Weights of a small transformer language model.
Architecture: RMSNorm before each block, rotary positions, untied embeddings.
Training: 283M tokens, 8628 steps.
MLP neurons of a small language model. Each row is named by its layer, matrix (gate and up: input weights; down: output weights) and neuron, and shows model dimensions 32-223. Each number is 500 + 25 x the weight over its row's rms, rounded and kept within 0 to 999. Numbers have three digits each. A neuron's up and down rows have the sign that makes its largest values positive.
After each neuron's rows, "fires after" lists the tokens most often just before its 100 highest values on Wikipedia text that the model never trained on.

L2.gate288:552550477511495504531460498509507477496499458453535502521498491523479482515484540522505484480499518483456529516477484515458585521479544517484518496540482526522486495474542503485474497499523503501547500492470467506520507538503491557533512514452544510546487548514547520480501488493470491514492479508457489519479474524513561531518506484542442513517548533535514522542491476525498515518469471509494478523490521503519521476463484489506441496497521523490509512471525510505502501486501490493529482502541539517517456555465489524516510518526508510527503502477515504493517522527481484482
L2.up288:517443512494484502505478526530474475558478513520505476519510431503504484528489495467501538508522533484460524520528486490491479463529509472524450527536528487460498508521513535470526499481526527476532514495524478498474523529537470513492517492520483490458496476520498501491499488470519524497485488480458491485505486452480498516458496478483491520508472508529486515505469511507507498507498455478531467507544516553453534481522526528522468516513504500491448466503506467514465472486465475511506508452511468477484472539517514498544516518511505508476543490501508544514512491558480471466
L2.down288:496497478470495461454509524555462485555495484530502476512509531496474533491475488499501485512522524534487464496521464513521515520474501500510469518512499507525474508458508534476507486507526490509522528526484501496531507518491509525494465442497523526486509514520517515535492485480523453522550476492432565511496479516548503501498499473516506511489523507504502464494498469497475511517570465516474432530523533511450502498510531532474510481494515446505492496475499491490470493520521520513507490529488523521497458535464572500514491464516538485477483505474491492524503539563495468491
fires after: "o", " J", "ort", " N", " R"

L2.gate374:443510510473519552516491522520502509482492463483483492490463494474509495501503534480524507498505404471516485513527508520479553495490507535471510482480476485508455475469475516490506496521475492483494493489507501463507522542496545514491503483487477492480532545474525480464484522477495533475537542469477483525543511515483516495509517542521503532503520458528522519491517521490482534542446464490502538504509516468495492498498469475494518475472549505497496475518513529479499442420489462488525541526559512484475507506517514547527477541501491512474516494509485455514460493492515512488
L2.up374:536515506474514515466510479542522486507496471525498499514548455480546452479500499506517488483502507482490494546510512511534503490485476482492520496487549512533499514524544481487518499466531512475481475497546484517488492557547520477534527466452479432533458499469496520506466546461487544499510525565509548540491517488534537517488496491462471493479495504488471538491492515477475488479520512527490480499511504534488514486517449503528469482473523484518530501480530509540499473461548473551522491538488457494492483518484502500534459492502462479536478455501507511477537522511500524477
L2.down374:515530579499513493518484479459505521488509498507505570514507457526513480530503514490466501508491446549493497483538535508480470432483506490483516535467506485474508457449507508491455543499496503559505485489510517511469502507492496499532558529499470465505485566491501500480532491474493494511483514513516493533538510499516507497467481455468502512481483513486491530522439472509521542491482463511529513504511428511513500512494487463497456484487543470473482507500506543494507487499476478460497504518525497516483450472505496481481512492517496497514491468549460517525518523491498461490
fires after: " c", " C", " v", "E", " J", "oc"

L2.gate539:449460478502520495501439454477495497512524524482533522501478517484486508478514502523494504489463483500450520539506513487524498520503491499525480506524498481516541506425496468494506466462444553510464486489523497472484503475507502512509522474464484508515523464484517505484512529472455521512495535482504529530557510496489507453474495495480483540457517499501538534469486475484463434479492505522499489470498469538546481533471477521481451493477518485519470471503505508509502514522519496468511502495476503498497478494503502510478456468499443511525502506469523489437499481489531519495
L2.up539:500522500511496458458510488556532531469471507468518516464477480469523493537548487530518484490536428545555516467503508516456499463494518490482495492525485491510513535494450462461499483466495531507535537471482511527505501538507474481491484504516460530481487462529506531514506539484489494519503499482453484515474480470503539533501518510488483501549530468459512461491482542493528527520538520469482500502501516490507481487510480477463513492473514466536513489447485494504496493510502486498508512487486505473475499499505514474535503510445482491486528442539498507469487503494518526518
L2.down539:483502506467512483507478456462516528487491485461500530581540519488506525504472517520504499564480513489499492526484518500518507518503484469532511510479494480509476488516527490443508478467544489481524529498531475492525503489456491526504517452498549461490545474477480530535450500497474545452498500524513517505520528491481475474469519491498502530502502475478499534509480516477522460522516557530514477490477523486482518498465525485491526476507535520475489481502494548508491518505500509520494489563483516470452491494490506493503519490484458462552507484512511512491520518450520495462
fires after: " w", " m", " comm", " W", " M", " R"

L2.gate394:487502522497491495503494489503477499461497491498484472525501489516516493460530517500467445497509484530482499541505489485482487538486509552482405522512478517478472477496524521484509494474493471496539489501493511465480493497505502517522491518508524486465542496477505503525491484514474491506508504479497533536512509492506437510482468477534525513457517529489469506552518487527497475504495496474515477510467549498487519476462460471495488522544503518488498511504507479552516498534501555508526528515485557550496530472557493474483533463501465495472559487494480509491461499477497501464
L2.up394:463493517508537515505525506525485456521486543473468500482520487513474498492486515548544491479467494471506485503510444537532501526491527479527451535477520480485482503504504551505518468462475510510511471467514495510468543470464526499500497462482564503483493492510518540472498511508512530546502518491464478486505496462513497520482492503477514501498493474509451521469493517472484523513483527531530546464517473457508491480492489449491503440476528536502505491502491485511496514493484527482506453533524447512520505543517482481474495502499513537514541566517483512499498479527525485515
L2.down394:475472510484517435483513503530490499508528495470507495536502465540458486493496494482507474514564511532527481519496479492481498502462535518490478503496524472520471506495500509473485518468496470498497498455517549512488487509477497524515487509492515520472501489516523490529526475511508521543452496546542499478521497512543476486515469536493495477481523504514548400490514511491535507492533486476541542483510483498509529454458495502506479516512493500539506488470538508525529524516565526505497520461482468498529526494508487493479499489541500502496525481493485486515496494484492492519
fires after: " s", " S", " L", "S", " l"

L2.gate164:483475505526501512487466496500502536507524483581486464502498500494530518518487535471500500489518525512524512493511474545548468465481532545462488504488462519512514490541509456474542578498510493507460479466535519507487492489487456509503482466501500488488457514503517489484477512522476456523470469475518484513476523525482463508468449524516550531455532512528495508496504479491486504447496506500503507494497485504491527499485522461502479495495482449472482529504509467470521513510485523484505550549543491505495510541495511476491489513538486541486489522500508518473466521503515446484
L2.up164:528486536498469487469508505487497492486502515477478549485506500510498489486518532499521528505542454513516493545496490533452511480478548508469521521505483493488489507503510511492529518480472493437496445519502499425493485523522503494435477461466511498484520534485478468473528527476506428508494507515481515500472515457507481539542552491532512482520517466481467474511505477460492539537483519457533512447493507511478479478526479513499479563453506519445500485513506516484464519515500550480517513487486511527529512550493547466496508490509460465517485485511508492493538490475492485485
L2.down164:478528533504519490502521558526495472526470524479470420512534496525482466470524503499539494519532496513550505486484522486485490469506504514518481545528518481508516483505508477463478497527518517503442501524529483478508526479488533543538522459475560525466499507503531414453492516550536494529524474525504536495534510524515499524520548497505495515506528437491529540510512494490512504493533494478521486502485477494493472475502495508458446473488508482540497508463499510487506494493476464482504516545496498500522475505524499499440535513515492536547485493524527534484508535495504484467
fires after: " M", "it", " m", " l", "at", " v"

L2.gate314:479467507502514489460485480484467524516513504517513511493511568492492492544496525483512492503486477501526471509527511481508492497478497503486513437560483517512482512508474498500532517496464430470495505492548495484502540451534507534498470505530507511467500456430543508481499509524506509491486467491468520512492515506530546445535447451462506508464510492487516521507528525504492520468480477503525534478512489515512523504490527502495467541460539482506535515525504486532498523475498530483524462482506446503494486487477530500521514544482498489531495493493475498511492515500539476472
L2.up314:483537492509516470519473466488461493516490542561497503523490542461470533488521518476510483535490502563509475466506551536447474483526514552486471473485538472510508515514506477489485530499512484468544472468513515478501455484497501534505477480515526494492497474526474502440485483510469517523527509518486473542485488514452519565494527502533480493439521516530485492500498478518469494471503477497489482484522506527503498555554524500517468488503504500488479502460476508523476487454486514469530501512482484467522519476444537500504512550541519525459503490496531499475463492526531500510
L2.down314:529523446525470488507500490476519518509521534478490509547494502479494545502520490511542489509516456543545475462462490496481471481494495510495527517443491537485514509503484510494533491464485562517498502559509505546533496495492515494506531518514592531517530514497469544487482556483493491483490487451494478455530490504493483509522538503512491447533514508519515530481490479497496529489471485526506491479472533463468505482446477506484521507476481503480503505525522503430499543494470520517493456498488498496479544497502468490490551495506458486534519480527498507459554502491507529490
fires after: " M", " K", " v", "eat", " m", "ic"

L2.gate664:452497480482462521498460453458490503494450543506476508520483499480551489494492457495495519530436496532513512510521517539500489516515524520520471508469468458499481506502528480504458475506479494516507457490503507509510496486491538488504478482503477494503463527510472485547503483460514469520520490520491470486531494513495531442492526482534525521504494456540517551549519511482521532504513544458513533478538473502497493471520546523436510498503454456484513514496437514480487461481485496488506491506486454476534482492472517523471491498493541493503483465451502482459473495525521485456
L2.up664:459534522479487538503495512468496528496463482469478478506481489522467485494514514516533496492505501510508520489495541510520491478551521546508537515492484526482518487542474526530551515497512517474499468514492484498516500503487471486514452497494486532511468501525530516458500468488484515521472462502481503508476482487470557500508551546507454483506513474513508474482502493470497546507482469457506533542512496499516517507461511516503528417497526515492497480510535496473512469515483481516522508520492487528470515547523510514463463520536498497467552502536523530464508473483572482482
L2.down664:507472468518490462496494497446511473498518510486499506492478523503528500514475524515495533492495485513501535502484526537511488514512487472518462526482499501476509483499522506498518453483522477451476482486461482492532517527480493433500505481475529470529487467504513511451494470525530480502498493524495511554478566496506463506518534500513470510516493466475592513558474505509532506538495561483489544549499514483480503491466521476484500470501533530503482510510473493502460535488468532530507475526533478493520494511508477548507532504490489548519477514478494501553483506493512520522
fires after: " M", " P", " p", " G", " N"

L2.gate565:501484483498530530529496507542461491509526525511477531542498495476544502508489511504547454494513493494516483465477511510473473514508533496497489485490518525523512487508491516492489495509495484514483494495504496488497508499498454479540485487479477529531465488495531446500494505530467458539499492568503522452514517529474520534491497523538512505491522486492447491495471488511488534514507478471498474511525542507472527512493536486493491488450494587463502508499492525530518519488474459487516503519548521488534447514522489537448484512485503521538544506502481547495519472522492449473
L2.up565:497442493520554563513509525487474486535528534493477464501485504485492533473561483535492511518501513552499465482504460516507515562506498491475491489475498543471483518496494505481523513514508461511496515508486505503519490513472491482492512501432521502489512513466468496503471475460495539485433461512512452494496524524468513508486526473499524532455517487526414480470472467468547512521526496520507499497479502518470510525484522463488517474518491522447486477522531533536449506523464473500513482550484473537532509492507501511467529508503493478498521470541488473526505516540510487469
L2.down565:485493518469525476476489460541469482511541470460494516502503513547533513474520538488514530502496498512517474514482530503482484539480540525483465513485536514538502478466519548483494485563497529507478470497491539495523507491506498493522470504486532485476503484498522471516490488531512487486484434526471524491487493515517452527531488540530522513470531486521515447486505451491517547486533442490492531481517522532486527474526538492446493508509471467487483539481515509572495495499491502479500500487481453509513460453493487555473508550502514481481461443489510487548543523496476499480
fires after: " S", " R", " M", " m", "S", " N"

L2.gate175:481491502506481537530499528465558511476546453462519521504478469524543505482490464537523571536457485517514497518503492476471497497528498426506503491490508492475517465485505472511483509505467472501480512509519518482472511483523488468492528493473516461493513493471482508490453530484532521508492511528510474516507500476505527464497508496554461536467510435484545497516498514501500524495521434504555481479480486495489526535519523520548517435529506552505510514480481530483523539487527525505455508505534508511496479565507522465531508506511468497473524506510499458502530471495538487524
L2.up175:483506522519532447549528495498483483506523511480483514528545504451506504510516518473525520552529496507518482513505499517513496485532477469509526520503530539491492528457490521537511461500504503477480463540509483576535502561437517469495513512515492476488488530490511429513503513503483524485487520512510527486527556484512493501495513475519495537534490489470512506502501506498513477462530538492492458512494481491505497441470439453453517520473479470478489507513479485554487464485538506493519485485499497488531496509528484517502531546473536507529492495562492516494469498502505480496
L2.down175:535501501503492504531501522511517479500514503516513490524519515518546526507498515520517545506497507507421540483535478542484471495481499506518492487497476482486459518455520454542500511493536528490463494476518489536522471508457497484493504486499546487483501476471469505519451495519486538546471498516510496527445547516505518466522498458487495476448520469466509451493493491519519496521538536526501471520496493435479540503540474530487540524493498497495487527513473474514517532491527515509503481500455527530517480521507547525515493475463464496518485497532528491531497505534528488529
fires after: " M", " L", " T", " G", " B", " l"

L6.gate662:441499553512489522499529456497489508493515552466515513448486507520492486500502509510524470517561524539503519497470489520491521532501519556482514523500498523473515527509494464491539545508497492481470480469476489482520478506463489465530482524517455483457506488520564539487468494519479483499454493482527494539487531500519483494526487467530507497506515511463494532540512496496502535481501437482504488511492465462540498505513483498515506533530482530485544439531522493541482466527466495502514497499516494499484433469520502494526477484475472450537496467476521498503525535511498492523
L6.up662:476436547485484538454531527539524517523492533497525441475527442536518509478511508538522501486518519491522520468531513499499449490484502550491482502527527485479477526505519511499536526521503562531484521492481513475503504514471485498511529481473489485460503458530511482493507511509504500534505505480514507532544486518492536484537529467486514516526506484498498487506502497494457510505455468489506532502508511468542525502521481482448475489532550522533522523523543487482523473475518478472533525524510521486488455455457516463525533496496498477477534494489504486503499526442520479466
L6.down662:495463540519498546507503511563527479498487500545502477485512473518514488524493488482512478526466479453487501479501498525468504474455489530466450443531525487477523500473486480524494455451502487517517503522493517503508548519462474553521492447487469531505473483526524481539474491495520477490476502473495480487515478531493497448522500499507486489504508460503550515425506493518470536504506527479479535475504490435490517520511524539471478451527501502498484467498543489542497489538512516504494526516522485472498475475474519458483549504462517466497501496449502512495520506476455487487
fires after: "\n", " bec", "-", " n"